python train.py --vocab_size=2048 --rope_fraction=1.0 --lr=0.000407 --train_tokens=115900000
MLP neurons of a small language model. Each row is named by its layer, matrix (up: input weights; down: output weights) and neuron, and shows model dimensions 112-175. Each number is 200 + 40 x the weight over its row's rms, rounded and kept within 0 to 999.
After each neuron's rows, "fires in" lists the words (lower case) most often at its 100 highest values on Wikipedia text that the model never trained on.

L10.up546,258,280,157,276,162,197,208,225,230,233,165,226,192,206,242,213,197,171,134,214,254,141,243,203,181,265,236,185,57,175,208,260,232,228,241,207,197,149,197,181,174,235,129,224,236,208,192,197,197,215,218,229,175,202,199,207,217,173,229,154,174,214,230,199
L10.down546,130,287,162,245,179,200,198,259,188,237,242,145,181,125,143,171,275,163,215,147,279,199,227,199,226,170,218,152,230,261,148,211,146,161,172,203,256,185,164,238,217,180,257,186,243,167,165,140,185,174,191,264,201,233,200,217,159,197,181,248,182,212,233,258
fires in: "such", "new", "known", "all", "immediately", "other"

L8.up531,235,268,175,261,258,183,184,255,101,207,203,195,164,237,232,213,237,243,153,211,183,279,213,208,215,276,136,173,187,125,244,260,319,188,256,249,200,191,197,230,224,211,208,241,200,221,214,144,245,174,158,238,156,189,215,229,226,168,193,219,235,235,106,182
L8.down531,168,231,130,188,208,184,210,178,168,143,157,152,303,169,153,199,187,203,192,213,219,232,193,103,235,207,178,195,260,147,249,220,218,222,232,182,245,148,229,277,236,198,258,210,173,205,175,211,198,182,188,206,216,223,204,156,204,249,251,215,239,165,180,154
fires in: "in", "during", "according", "following", "other", "for"

L3.up113,147,243,192,182,200,240,214,188,138,140,182,188,206,192,187,133,221,141,174,186,251,202,147,261,221,207,268,214,187,218,160,244,156,149,185,231,183,171,209,182,204,190,232,196,195,281,209,214,158,185,172,207,172,233,170,175,238,145,226,195,206,166,205,304
L3.down113,226,130,167,191,192,133,102,222,198,235,271,212,154,265,236,246,257,208,183,251,133,150,241,171,168,193,146,220,164,200,241,212,190,210,193,180,212,126,113,238,172,250,219,130,136,124,238,252,245,226,176,239,178,200,202,289,173,161,224,186,130,234,149,153
fires in: "1987", "1978", "1957", "1977", "1947", "1968"

L9.up332,180,219,188,235,219,164,243,153,154,253,178,186,220,247,149,233,215,186,141,191,232,179,157,247,204,228,203,235,160,197,198,235,284,234,196,201,220,219,195,193,175,209,273,186,210,240,143,209,193,154,215,287,187,178,142,221,205,246,240,195,179,164,196,160
L9.down332,325,254,245,163,164,218,211,206,233,249,201,281,180,165,170,222,263,188,152,276,314,136,199,231,227,209,164,256,181,218,155,240,284,225,122,205,100,200,165,161,265,198,169,121,173,211,171,195,176,202,216,155,142,179,242,188,241,178,197,168,267,177,175,244
fires in: "a", "authority"

L5.up1,249,264,174,168,164,260,286,135,208,191,152,154,151,256,187,165,235,208,166,167,227,280,229,237,297,185,151,230,170,243,221,217,218,177,242,172,228,188,171,230,209,259,149,249,249,256,185,204,185,281,173,291,211,184,195,152,208,201,208,183,243,171,153,240
L5.down1,151,187,200,208,242,258,250,139,164,170,179,211,166,167,186,199,272,202,231,233,256,148,286,212,191,207,147,197,188,301,208,158,150,187,131,336,132,63,232,211,184,174,208,244,206,206,169,206,89,252,223,167,129,194,195,192,154,191,159,191,195,268,170,148
fires in: "first", "following", "last", "only", "anime", "another"

L3.up419,196,168,185,178,213,193,214,220,197,190,145,161,261,271,231,78,214,153,172,240,153,155,211,185,202,302,187,163,178,228,211,250,207,227,157,146,313,198,237,210,166,255,200,196,171,209,216,224,209,208,257,257,267,205,194,185,222,120,221,199,202,137,234,173
L3.down419,196,208,171,223,124,202,221,261,220,192,189,168,193,226,198,188,283,183,210,183,257,145,284,139,230,329,164,211,222,109,223,206,169,229,162,206,198,131,200,195,127,263,130,198,180,203,170,271,207,106,176,279,233,172,143,148,228,224,184,181,141,176,199,137
fires in: "of", "all", "most", "both"

L5.up429,215,174,185,202,196,224,242,226,251,257,236,127,225,279,98,205,155,168,146,161,211,313,204,237,193,209,87,167,156,177,176,198,236,159,227,146,206,175,183,229,211,218,220,164,168,182,221,202,222,264,224,298,214,233,232,155,174,190,265,193,136,216,196,256
L5.down429,176,207,219,211,300,197,174,163,210,180,211,206,136,222,173,173,146,178,188,163,177,133,212,214,205,195,180,227,155,212,265,247,207,158,261,197,208,176,164,197,165,153,146,180,209,120,145,240,153,205,187,134,238,182,133,251,319,204,186,218,173,196,126,228
fires in: "when", "after", "following", "possible", "before", "propaganda"

L4.up201,191,183,216,219,192,214,219,203,168,164,122,111,203,156,304,196,123,186,222,136,209,229,184,251,176,267,273,135,149,252,273,172,181,178,165,163,186,227,185,165,152,190,177,207,224,271,171,199,165,156,178,246,166,159,195,238,177,213,239,200,183,172,143,137
L4.down201,203,179,119,231,196,179,143,203,208,172,198,333,200,222,195,238,298,166,138,257,93,164,234,198,218,158,193,162,274,163,209,230,222,239,196,184,173,158,216,203,181,180,166,194,162,183,136,172,202,239,225,214,298,175,173,195,184,233,244,228,150,288,229,191
fires in: "of", "different", "pittsburgh", "incumbent"

L4.up341,175,213,200,165,162,229,206,265,235,244,176,160,185,237,217,242,199,194,147,264,177,177,199,190,161,177,157,184,197,147,170,207,269,196,187,207,247,176,206,99,208,185,245,199,214,258,137,260,264,129,169,284,234,231,171,178,261,196,252,193,178,151,161,249
L4.down341,224,225,253,176,182,164,182,274,216,229,241,236,217,229,230,223,173,188,193,135,186,185,132,232,202,253,141,164,163,258,214,167,209,169,177,228,233,258,206,178,203,215,205,272,142,135,297,196,208,237,146,180,158,173,199,271,130,293,204,271,183,185,208,157
fires in: "at", "coach", "past", "co", "spent", "zone"

L3.up18,197,194,281,237,138,192,214,136,149,271,199,216,251,201,186,205,109,177,129,210,164,129,203,211,218,207,192,131,220,165,236,229,219,220,231,142,171,180,151,188,197,180,229,223,268,163,216,162,155,187,156,243,223,136,240,80,235,110,236,118,237,204,179,179
L3.down18,260,209,164,240,247,206,134,178,273,187,184,227,238,172,304,202,212,219,223,172,205,191,161,214,164,184,179,305,260,165,228,258,206,218,179,157,189,208,220,155,187,239,270,249,252,256,176,213,194,190,236,144,173,208,171,132,250,193,114,189,209,211,217,194
fires in: "this", "following"

L3.up97,163,225,175,246,213,206,253,134,168,181,135,158,119,193,281,248,171,226,212,159,188,187,243,198,179,215,222,173,201,209,257,183,185,207,247,276,220,218,177,166,193,226,185,270,260,218,205,333,155,248,176,213,194,199,190,190,134,235,225,250,210,247,198,215
L3.down97,202,133,195,263,149,202,190,236,195,113,148,161,249,150,238,238,283,208,211,196,282,185,297,222,175,211,156,178,158,214,187,151,174,240,207,172,197,255,213,136,208,192,295,152,106,199,166,247,168,186,201,253,264,209,234,228,198,156,228,227,204,194,233,197
fires in: "and", "of", "or"

L4.up488,209,271,215,214,202,198,202,231,156,260,155,131,177,220,202,228,221,141,188,134,195,242,177,228,151,245,244,225,246,212,216,165,200,117,218,216,225,265,216,167,215,224,232,157,243,223,183,207,180,152,167,278,270,137,151,239,231,223,216,205,246,219,177,197
L4.down488,200,283,207,191,170,191,227,189,170,217,197,241,181,222,168,141,206,179,156,211,212,209,198,179,218,189,198,373,214,150,163,174,164,232,228,230,146,208,158,232,248,236,191,177,220,182,249,139,173,199,252,188,233,137,258,216,159,208,121,179,295,184,145,138
fires in: "one", "you", "a", "that", "youtube"

L8.up64,277,221,218,253,205,219,232,139,177,164,122,207,163,174,268,234,174,227,190,227,163,173,239,180,210,192,215,213,226,250,307,166,172,208,281,154,220,217,184,177,185,192,251,295,241,243,227,286,170,252,162,210,214,251,236,224,181,204,224,197,165,146,216,198
L8.down64,258,260,138,242,248,312,179,219,244,220,150,178,134,249,158,239,220,226,176,182,184,303,243,268,222,250,211,195,236,206,211,235,208,263,244,184,152,199,226,174,152,209,156,215,197,201,214,205,183,174,147,195,170,200,152,176,211,254,188,222,207,178,267,202
fires in: "and", "ve", "than", "further"

L4.up439,248,132,146,172,263,163,231,249,172,249,214,165,205,196,173,245,275,228,216,150,139,242,282,172,236,263,153,194,150,207,260,88,270,222,185,124,219,223,267,235,203,160,238,199,201,158,293,167,236,213,148,175,195,136,144,221,186,226,196,248,250,165,136,257
L4.down439,178,202,140,202,304,187,204,188,200,143,227,203,239,238,151,103,208,267,202,183,221,209,251,226,181,263,270,110,140,235,220,199,223,249,182,204,257,153,188,213,260,192,228,278,201,202,234,211,227,199,279,277,246,221,198,202,162,151,178,289,222,167,136,165
fires in: "was", "to", "were", "increasing"

L9.up238,208,196,194,187,259,217,222,225,205,198,248,249,191,170,198,178,155,243,170,159,251,204,210,236,124,256,152,258,190,206,222,142,203,234,188,167,229,177,167,186,187,225,219,217,229,203,160,145,148,175,126,296,237,221,237,184,201,239,154,174,185,174,274,265
L9.down238,196,222,164,232,150,134,229,189,213,221,192,231,214,235,235,192,131,197,205,161,151,130,233,154,243,163,248,209,230,226,191,271,220,216,172,227,225,194,221,170,195,211,144,160,191,182,255,201,215,210,176,142,165,200,185,195,247,252,237,218,251,246,206,193
fires in: "have", "has", "what", "had", "that"

L6.up244,172,240,182,152,268,159,199,253,220,211,169,127,177,237,217,223,178,211,194,145,209,214,238,187,181,198,195,229,173,241,165,144,242,151,206,188,155,249,203,181,182,138,226,229,266,258,286,179,220,219,203,266,174,172,186,195,153,254,198,161,195,199,168,258
L6.down244,299,232,184,289,220,214,165,187,243,204,154,192,139,209,211,246,214,192,178,223,123,154,202,221,201,178,166,188,228,204,216,201,269,238,167,217,226,173,162,222,195,206,184,233,158,246,136,252,205,231,205,163,215,186,266,181,222,201,207,118,110,223,167,137
fires in: "is", "was", "were", "are", "the"

L10.up502,278,231,178,218,221,178,204,263,185,228,199,213,199,277,161,200,189,178,167,187,150,219,224,167,170,302,191,128,154,217,180,160,287,322,252,224,159,181,158,157,202,154,261,187,173,152,204,165,150,237,176,187,221,213,216,184,221,209,251,181,207,176,168,171
L10.down502,161,154,264,246,154,183,171,212,131,113,223,190,148,207,154,231,176,163,162,178,279,149,148,161,172,150,237,250,209,160,215,182,228,163,176,207,203,203,218,251,221,209,213,186,234,152,180,187,216,210,203,150,192,192,187,237,170,85,292,260,273,235,155,217
fires in: "at", "confirmed"

L9.up610,165,148,240,221,227,207,287,195,264,159,216,229,147,159,216,177,218,243,165,227,206,198,211,227,126,236,187,161,154,273,84,228,220,120,247,237,126,172,164,259,183,192,118,196,274,281,218,166,187,129,187,142,221,251,271,117,277,161,239,183,145,285,238,196
L9.down610,238,198,180,174,211,246,238,207,204,152,209,208,213,131,220,224,182,237,283,225,210,201,176,191,243,77,184,179,215,234,228,193,282,188,200,252,215,156,208,190,248,172,239,107,194,130,198,171,232,195,213,174,275,231,204,207,171,96,167,232,247,220,172,254
fires in: "of", "2012", "in", "institute"

L3.up458,216,188,151,196,205,245,242,237,222,263,172,181,187,185,202,166,144,151,199,228,173,213,273,233,211,240,186,74,231,196,175,186,224,208,180,254,187,225,155,220,174,223,204,172,194,254,226,345,194,217,196,227,229,126,228,199,233,196,267,170,90,121,227,201
L3.down458,128,196,274,160,233,200,122,160,134,198,224,225,293,200,177,249,233,190,200,132,184,204,218,175,192,179,256,251,226,187,206,142,185,182,253,152,216,136,267,202,229,184,197,152,216,182,108,163,235,191,235,189,182,251,142,149,145,183,113,208,228,201,184,235
fires in: "of", "instead"

L8.up212,235,254,203,230,150,170,240,183,227,197,178,179,128,260,154,193,258,236,104,193,146,223,138,280,204,167,224,158,156,286,245,243,224,238,238,192,214,158,159,208,220,165,173,214,189,168,158,140,252,228,168,274,138,214,205,223,188,259,226,207,167,178,232,140
L8.down212,263,200,175,188,264,296,184,203,221,188,205,181,212,142,222,140,159,254,218,265,185,217,130,231,201,202,263,252,260,250,162,174,161,233,200,244,184,227,209,181,159,151,226,278,196,204,139,199,204,196,183,243,273,244,222,230,206,267,139,212,197,183,256,191
fires in: "role", "to", "when", "if", "like", "while"